Part of a small language model's weights: MLP 1472 SwiGLU.
MLP neurons of a small language model. Each row is named by its layer, matrix (gate and up: input weights) and neuron, and shows model dimensions 0-148. Each number is 128 + 24 x the weight over its row's rms, rounded and kept within 0 to 255. Numbers have three digits each. A neuron's up and down rows have the sign that makes its largest values positive.
A block is one neuron, or neurons of one layer that tend to fire together. After each block is what it responds to, as a language model described it from the Wikipedia text at the highest values.

L2.gate66:128155091095118104116113124101150151127140110091089134138129167159107145116110099117119140153133134117138141126119166119097117115139097133122099135105118135149140125118138121138132109107172132130146138112131115077141121095111109142132154114162144113130084109137117153122102130147135179133144148127135159109098143158138129133064090125125100086121182145114166108159153140146129131102129125101128160180078090121159124095100126150111120175130139150108
L2.up66:114095091124088140129129166126115090106136153134104126148154135175154096174115095135109144131117171122133141158125124102122141088116142132139133085097096132143111077147157146166140171129147128088077101108146141141128122072111125126114151106169122144112133136109149096081121128117115161119098121113156139134115121132106145134130135130103128140188123132121164147154150130110165107158109157147122123113120133077131081141107132085148132159171145124097
L2.gate78:130135097171141106128110132162108120116160134160172142147128099149131145153165103046130114112140153114132112144169140122116148097098142109158090131150092109117110128109150133129136152153140136134092122104153107137098117111122177147120133122104119140148164137101145093167125151128118155119129129146148155126075145142101176154131100167164125151159169069118184140145129088117139107131078092096076166154140102098141131112111133141121104142151124106113
L2.up78:125125116120100159110110093163120076141136127166150148163116124116090127127169163083175135108159080142139111154123148115102171161127149168091140129112081075095153136167118119150143148147177143118143151118117084120092107125167070149105149114163107104138109108102166105102097128153157143154091104144128125117149140142103119152122121125139176101117147130103149109140124136160102127131175136111131137102093138157137118123108160146134165124122100119106
L2.gate359:119113123147083127147168173153098130119122122147141117121137150123153141142197134129107148090114149177130148142130146099094100120130143122104089124102108134100113115120153144139122089119108125100130096121142135131141123118090079112123164138147179132142117143114159165118143090165136118169117133141142095175125143162145130083140134110127093115113100091129098114127149164107135144140167129108126118109084122135138142158123159098115109148143146100111
L2.up359:127148143087140146130146141151131111114090125092114123147095155139108146113154134147200098113131153085127089126132133106124122155115130164147145134107082067137121154104181149159131139158167090124087164174150137168142080117156126146088137127170105171151119117153154147134127097120164124128111118126144116126146138137151134117143130111113155138140125098156136154143081113159120129133133176095121148145111177130149165131131124112143126129146129155137
L2.gate379:116102115101130131117145128152131133103123117134097135203125111135114131138134108124110149091119122115115147146143157103085104121103127149043114099142154134141151070114130091137124064154154081131150103134122102106101120087139095155113144125166122129181127124080102131152136124156167137092130144130186166120126133135180162149099145129157108146083129130087126144109108103149149130140086134110119128145113118120091115113156103159128117170074102159117
L2.up379:100128112126120114089134166111160123111152137125126091134090183158114138181127119112125148131169137140114124177133104108124171119096120178112123089162146097100128107121097118159176118148117148098148088138148107115132126108155121128090132092175144120100138104097123093117170102111120116163126126114126131129153144127149069136127121139152110114089144077169157161127131126087115102126138153086121128148109108099112110113138132118151103149117134105134
L2.gate386:114114157143133139127135144182088121113101170101121105156131108128131107143089102120137128111138118134087155093138165113108108165086153139154101139112109099154131122140120137141114144113139156097134132177132119136120144051096155128106157164085102136138149082117136122154106112092137129164128138116148119122076133162134164099137116100142109099124156118119149122140147159132135121144122103110163144129092135170114164120151133143154089106140159163113
L2.up386:124128124127104178144160119181066131121135155123107130107139091139128106175126103117124166123074095127108132066107151122103090148128132102173127146149109099135163120100161122141114104090140144121106128169127153154107160087058165126112171114123112108125173085133131146139119100120102109154106113145123095123081151169134138103141141116102079105137149134101144092132098167120165096160138144085140131097134132210109177118126172112125119123135150139098
L2.gate777:163130108140158110110126190154120099121115167130126138144112141162172145140122118106139168107127099141113094117137146107138117138113135066114125077142112138185133138124103133133125182118121128122145089115116095128121150153153126121156169129121147089120155102092077119141125104153136102175130126090134104131101118101133155169168138147100135124117132139121148160151151133094145125161143087137104162150130146143126159139110133159109102102140164095136
L2.up777:131144162144164106082156132149123151146162117119153161144128140172129154128119139111089124083131149124131131123081113121151097124096159046135099111118118130164111134135130134110153113130153151107152124122158082091139095123105168112099132087154137090146124146080150109123135117124128147142062099080103107119114147118150144153163133133113127140128119177156126163145129156108120098149147117160091117147139164119105193133128131138089139098139152157110
L2.gate1370:106149160135109094140112127139146120156117127143118095104120146157126127077143112088164121153134122152135137168153121165121128089102126135148119130102112133133120109129125104195133131095135113113138138150097157109126150070128134141093111137098078109109153133170107115125099097106117068150114195091134104131124145123123190145124104127129151107094169144166154103103187127142151101147150152146136151139133120093134108089119137147131066125123095164149
L2.up1370:157141128160134123148073124184138111131170150131102145141096127117119098130102111129153106107146134104106149137156113168153090145085130113120098125105133128136104149132153115136164130139158125146090155136124102162173125058138143124138091142120136114116119146126090129124115080114095094153138118112122129124135114109142150135132184120139145129134134142109108072129204135133130106157153161125123125133098143100160104141121098119085147090126128150170
L2.gate1442:161081117132098133099130118129120126145107116119145112099124106084166167165106113124110119096159122132143105148136121156144152126112117142134128137135091111109147128154163155143120173110118151162143098142120116122149165061137085108115157119148157133175097117083149137152092097156127097120124172130142094153135115124133084113121132143144090127143125071153154129136140165144150139115108130128136119140140137125095153128155115097142096165102121118113
L2.up1442:131142103140125168088161143139145121136076102111134140132134125104128102179127119110147144114163090126110123148148111134149131173057112138143148121101087134159105107159145157120112141123111107102156103102134065147157174092123125135166138118115173144167115140149134106117113118147117119118091130109130110163143142128127147128165078116152119119148146116097112142166220152087131083170105121104101097130094158147135147137146105111120093160167153123145
Description: Post-comma clause connectors. Connective words opening a trailing clause right after a comma, such as particularly, especially, however, namely, with, who, or a verb ending in -ing like leaving.

L8.gate31:123056161152107127146091174091145124154087130121142165129133114123132187123139115161131119116150130170119152102164158131124150097155133132133127109108112126120153144131181142145177118143140169113179161142107142102080112187106118115124120162148146143150138095156138108134126130123124139129154150128138132166121170114093124113104133151109094158158105107099194146104069131166126128084101103105115163116127130148159139153136125095102144138155173125089
L8.up31:125115145096152123122136130134131128135132072167148107161163155168111136142106112124101115141082148129153106149135111082123099094111071147155131142133133141132135152121106107095131143110105122135118158146165115093143127095150149083088105138134171113109134136113154135135109147129110168106175174150118182157144144169108147127141131114150146153171122142124114108126113078121123104141104120140175124112120139139148133128137145100157087099117134126145
L8.gate80:153126174118159100113134160145140140119172155128153107121159088126113135120145127177127155124136127130131125130148147180121100130134091110068163102111102116095092137141134101115108098126108174120113105100155103102156143134102136096093171160150109116119098143135146134127141122122118134194099142165124093102112135150110140169133122174117146107124120160148139134111107134146110147144080155110133084138095132100129193102142154128163102142134147157148
L8.up80:130126177141136125107117090090115099114111141125127137109154095109132100147123149123115155105139119127091128179132120131117146141129105120164152127081112146109131118131106102163134104200134119138159148136146121095124106196115118127124116155104161112119139089103149117159121120122130118149162159158127150136139152125128128115118131108137155134116178126120151123154165149107123124136154174178174116120164124163107148148116112154127129078148140105125
L8.gate107:140163149128119056105159076100150172157130141119155090153128133135103126128138149147137061151075156097080102104141109115074104134135132139127115114108167179123109095114113124140139146151124136118120140096102124134118173141145141155152170141170128145137106134132131158083127119115128116083105122168170085151131130160108133138120111137090156164144124091134163092141116119126128121155111113159085068122121127158071134118129150078118115159129119167116
L8.up107:142133174161120107128106079136116120111150137110094159127123080141116130161104143118117135176126117133133139157115080183104123120122103138150125154109118181153167125099077120125074152111104083162137098093135121141108160127138182172150162103107114099155095135110158161109149156133094067157137140126141131135120179160131101155109096116117098149095101141124126129115133154112131110125124122144111114173113174135140109108142157112137083117126150102146
L8.gate293:154116128149152157151153119147102159157108116122082122133093142136097125180139117112104086122151115128164104186132122135139156116133089106119164162070116099103132146092150158120150167145128140140155114103109129105094137121132181085075127127108137110128134085126118102144076166125126143114163151136123117103161134119122145138095150127138089101135112119118122139144139118120108107154134138152133104094129139089129170144144156094120137082098088138118
L8.up293:100113120130113180129133145130141108103213120117137137153095138143148110148126143129175122149132130141134129102112144178141123151170144120123137129138096134164112138112153079138109098159123186162076113112118138150112111104143152145113114134137173151133137156130082114113121119130118125158106127115084095156150144140126118134117081119148127132123118122119147124137118135099130150148195160148091178116105155089154157115111098136138151148115144118136
L8.gate459:091078083135147103136083130102090135096112131131158152160088144160158102134162133120121149129068132122111112125149093114101111102111140110180161134145131151123138145157107098127143109127119100092142143109129119110143145111152119111160124111171156141131129116161127150118135122081127123141117149161152147161108113099112138154110090130139115105085154105121136104124108131132137119134120106195135136120142137127134096132159131133159133141151137128123
L8.up459:097118090134130145126160135114107104141148052172127109107126168148132112165130085109173119150139152162132154090125153109141128092163087104144090142109165145120128137086094110146140187111132152162083162117110147151122135142132122128145114123140097126106105074105143084125116135112140097115164137162168114152109115117112132099172115077139105136109173093127157106155152137153146108091111132115114147099129140124159163094122113126160120159151141142082
L8.gate460:140141148116098126103130140142103090121136093115160143145139159116141137125154125146124136117135169118116125151096151122116117091123129146078169094113113132129110098163157117141138125100126141110155130165125161099135127130109122151087108117111076067138137139129158113107120173105089171166164139134140119117144092136121088148146153099088128115163106116113096110130098105119107171103137127137156132139151143136129121132139156105108120141101065136158
L8.up460:111154123135135106097163165095115108146101126161167099166165134102133116157184150141073094117133153157121187101121143138143105145132104123116122127147091127148145135135089182104103150116092131082145183109119165094111115101157113161150126118140122133113151133161117165147165117151141138120100149101141161143113099144144111136119124139096145146115108130153140092161153112142099107109166115121119094107154124092100156163128125133116120136169163177086
L8.gate635:128157095157136132128101120125119167116135163138111118153090156173089139144170137131120126123124155133113154117141124127123165131105148127129124122177109137116124140130111143135115131115105143100123141093119172141148156092153119091131117152167150134111132118146165140124123129137098104158138138159111133149161107113095160109162119120145095129136094150111161130144143153111133129140160121174129133136118179133163156127143179147140142147134164123101
L8.up635:134117137115119140123144163118114140128122118127142131147138110148199103144162143143138160156133151081118124070098132110091164106100119106128155147096122153145153113152110131135124128148110107132109130151156088127172161103141146121075132103155144145101098098128160122145104094144169116069124110159150111135143150146124144120123117103162187138142118116098136141106095151100114130100124111120109149121170153154084149175130138128161141081124134100138
L8.gate1230:105142097114137132102131109098129143117075145114169150143144116154174069135110174141091119138183094129118148142154136115146130122100157120153113139129077132095151112108101121159135155106113137149173161111132141085094094154082149082120114112125093168160121137166124114151099104141147171130144148124139139109163152108111147125132140141156142097129109110113131151147127116172111129121150114168130141169153125116129139125118154136121157118132127181140
L8.up1230:101121172100127125123068150134161152082178125064145125118129149146113142122114101119143137156114159166130143149093133070173084130146132132117133106129104155150134177112142138141141168113155119156145119165071106148119175137114153090135122105157099124102146157167148152113142155095111149152120168155127138141111132098113161187143139152159136105123174109160124120151112156109071111130143147136115105107130092095178087132134115116121159163084101131123
Description: Unit conversions, name fragments. Opening parentheses after a measurement in infoboxes, such as 961 ft ( or 929/km² (, plus mid-word pieces of foreign names like Ibáñez, Car-ac-as, Nav-ar-ra.

L5.gate100:139108148123162178134084108099133155123135112166105153139144134183086082127140109137139156115122146151096071142116104119085131158106134123106144106148122142143106113117151118112201107176152134095130123126118119134147145088133140120098151156180105110145138161067144110070115122135150123122079094139144137095153152156135110130171120140131120124120145133143124133155158117118138140128061140112158109139128176118136122131112148142133139128151133152144
L5.up100:092094110123128134124141121127074122171170170116139153186154121141115128153125118133087147124126099146084127141153133129092145112109113170123123110117130079110128072162112154152099188090136115132107162136109157162134099164117108162166115164128087072118143187104146148104141108129132168148148163103115113131144090145142114147126143136132120158091101140109148107114131121134136179178087116153103137161133080099112108100123141146123087144122125126096
Description: Predictable word completions. Word-final pieces or function words that complete a predictable word or phrase, e.g. essent-ially, nam-ely, barri-er, Most of, no way.

L2.gate111:067139142146171122118116141132125163121144164128158171118138107127130121116147154090113114134142129122093136142140160104164123133130120123127166106127119124093099146136130110143098057131135094105133127136170153105175163175116084136162167107119100135152148095094163126093142107091157110119141135155153110125113114113133147128101118152135128091106144106145178120091146109147140118129136145161065171082127104109157166130107125151109130117172178102164
L2.up111:103149099153127087115144153129178126130125128189113134134113145088062122158088134129102114120094142145151131127123128111109101135146133092091156129132122116164108132160118107137131098096106109127141114122131136117151124146087133148154099119129141166126174090111146132133190150126131145132158130078096097116104137115145157089111133141125110080103117138066146140139165074127138089117160119125070111153095114107083120125102117142135125113122175142134
L2.gate131:114133150119139124119110125163123080098137085167139129145145148147151074129119150151085123118125108125161162157146133128112119130121109131174179139113078161113135100123127152113121139116187097168154160160096119098181157162090148139122119067134117096136124136150146128137130105122107143159135158099138100161140143128122156129146089112188124071128168157093091123154169132120117122103155148115148159076130143134129170154090154107149128095150122133096
L2.up131:126101129099146146140110098119107090120155132144157130126126101120117109136131109143139110167136145140165090143139109120103132163134095122146120151095113130107201118180130120126109088117142121150159105126122123119152177060159135143115111100127103120150128117128140097141136093130105093186166110135118168143154099133123132146114145142127159093141132086144162154146113112157201080112140129135084124086094116112124141121113111129127108135128137118160
L2.gate144:118148117112130147134097131111112157183160164171115147143144125082112122138107189110150123119128164128132123078143109133115126112141141115157167124119129180131088124178128071131119137131121130129137132166132152124158128092173138139125142149143171123144157141137153091151121134107160152176098121167160147144092133123165181099097117125153146126140127164107136137128134146147153099128133159107134146095089207117158112099154120132139106157135153144138
L2.up144:115118152088135144092160146150127105158138139052130135135129139122146107101135137073114085170144145133131118138109124159111087130142119134106091110120099128145127142152144186124100114132159148125142093101083120125148140120180120117113138133138122108109126101125144129091135131120106131115105130112179169157133085124148145163113157170112163184134178155121085145115119181175185125156124103131134097126164143138132158100084097160138121147119100166088
L2.gate300:150163168139140177136126076104127147113145147140152091138131116120179132171171129158137168097113172132123074104175125057109150170125109145107141107120146148164134136175128118102104121126145132145099174153139130104166103093115130156117119137133128129104087096118162120151091116136122127099140122161128153112091104131168136128087165162113108134147112150120134183122127123104079127088147120105141121123148151113123133153073199109138151146117132111126
L2.up300:121119147111106121191104091123155105091126116147100136105100119101139155147141142189138116108134112123124144122160099151132103108153136130098109114095122157142141107135159109124129093125117122154157108133149154173079155148138187186141145110160134173116128134112095097137064142126124106131150139145109128117134166074138155156192123123137160144121098158106149152143129194148137131158114107113122134081117108128121135112137139111155129128119127141169
L2.gate470:153112127088099125109174138143098125076152144122084113116122139109143132153116104125132115118126161110145148165207171149122155122157108128128118090126142137122135144140117150140112082104131099135146127093110176118118163101158121085156103123156185146103122133117104123113147116089117083132147117126136087133125093141128157109112146151154122097118165122166116143141094127106120132098100130133153155161146088149139136193121118168144151170135097147059
L2.up470:129121120078115132136135176097108159150120115127111117161105132130105173163088131138127100125139135103157141160103171141111146186117117150119160145131146159139108160138079096103166105119142135127100163105083128108149118155155106122166114118107121138113151132142146121107157139096119132132124123094125100101170151139172154105127119101128115099101203125110092185139102127103126141139083151135154109106129134127136158144136125139161126165140077136093
L2.gate866:147123157140128144097131112091136149133128140110069137119118152119124120097109154119140106122140112143172151125131110133156101131098112130156126097111138158149075147139119113123124136155127139121092086106142102172143106132120156119138109157124127100141162157149168163144113109087142138114126182129145149087172115101131160135127127134179107160151100126130114157110159147159073110108112149163143107095088156137118170161164149166173123095138087125114
L2.up866:148095118138102113149127100072109121096143126122076149103096158157129157182156146127100089141160124099137095137122100126186113165157082116126131085159124122153130129141107136159159128133155130121088150154155150109105119117112160128126091088143111086095111129138104128137149136124096109156092137127104133142137134203117180147182128158176176152111170130156129160129141155098160158109112108130100119154138087133149120139141140150087173149081118162122
L2.gate909:137098145163110156119161144133084141118116138131123156121113144147155112127117093084167147130124141109117139156119125125119138112129134137083149160118113074150141123139134130097176115098103172147146122171146142136138125106142153118136119134111123120122150157105170122125118141135129077135166136124166189120116130164128133132128150140109119151121091131091143103103117125146150130112097141164126154126097105120124063114158120044113131140121176163135
L2.up909:159115098116138143056171133142119153117130144131125162161105165148146139128126131086172147118174153095101130147161151138135128131150149112103157150114114072119142146165152112139125099136126151099105166159109142111093118116131135153149108124140143120146120097107139084152118134135143150057128132125130128134119170130122130160164116153141114155117109144121109134137141130152124122159099158140099152130107118174101123126157105081125135184121159136075
L2.gate1123:101103120167099121158157112112123110161136125139144104126114107116136133132154106110084101105083112151133108152160172113098171169098122146087166118123134110148106114154163137158104100172120134129102107084140116138132107112174153128141096115102128073131134111128114114131140119134116154113099141155164120118097132144146121104124100192125145120073119105122093161124111111094159111113128129151129121147132147123118118103142109097161092131089145153121
L2.up1123:125071143134127101151132125129119106142129151105150139053118108150130123099192115119133099138101141104125102106181163103125132134113154123051139125144096102119094141131136142153119129169151136111131155082127149112111116116148165076120127154147131096107129115132161119120131149156139120176143124123143127106101122150103137153155071122129128112098128129157153122199085088145145121085107123137148149115093109123150157111119140145124096099138074163101
Description: Mid-word subword fragments. Second or middle word pieces inside split words, often names and places, e.g. "en" in Buenos and venues, "ected" in erected, "ig" in Tigers.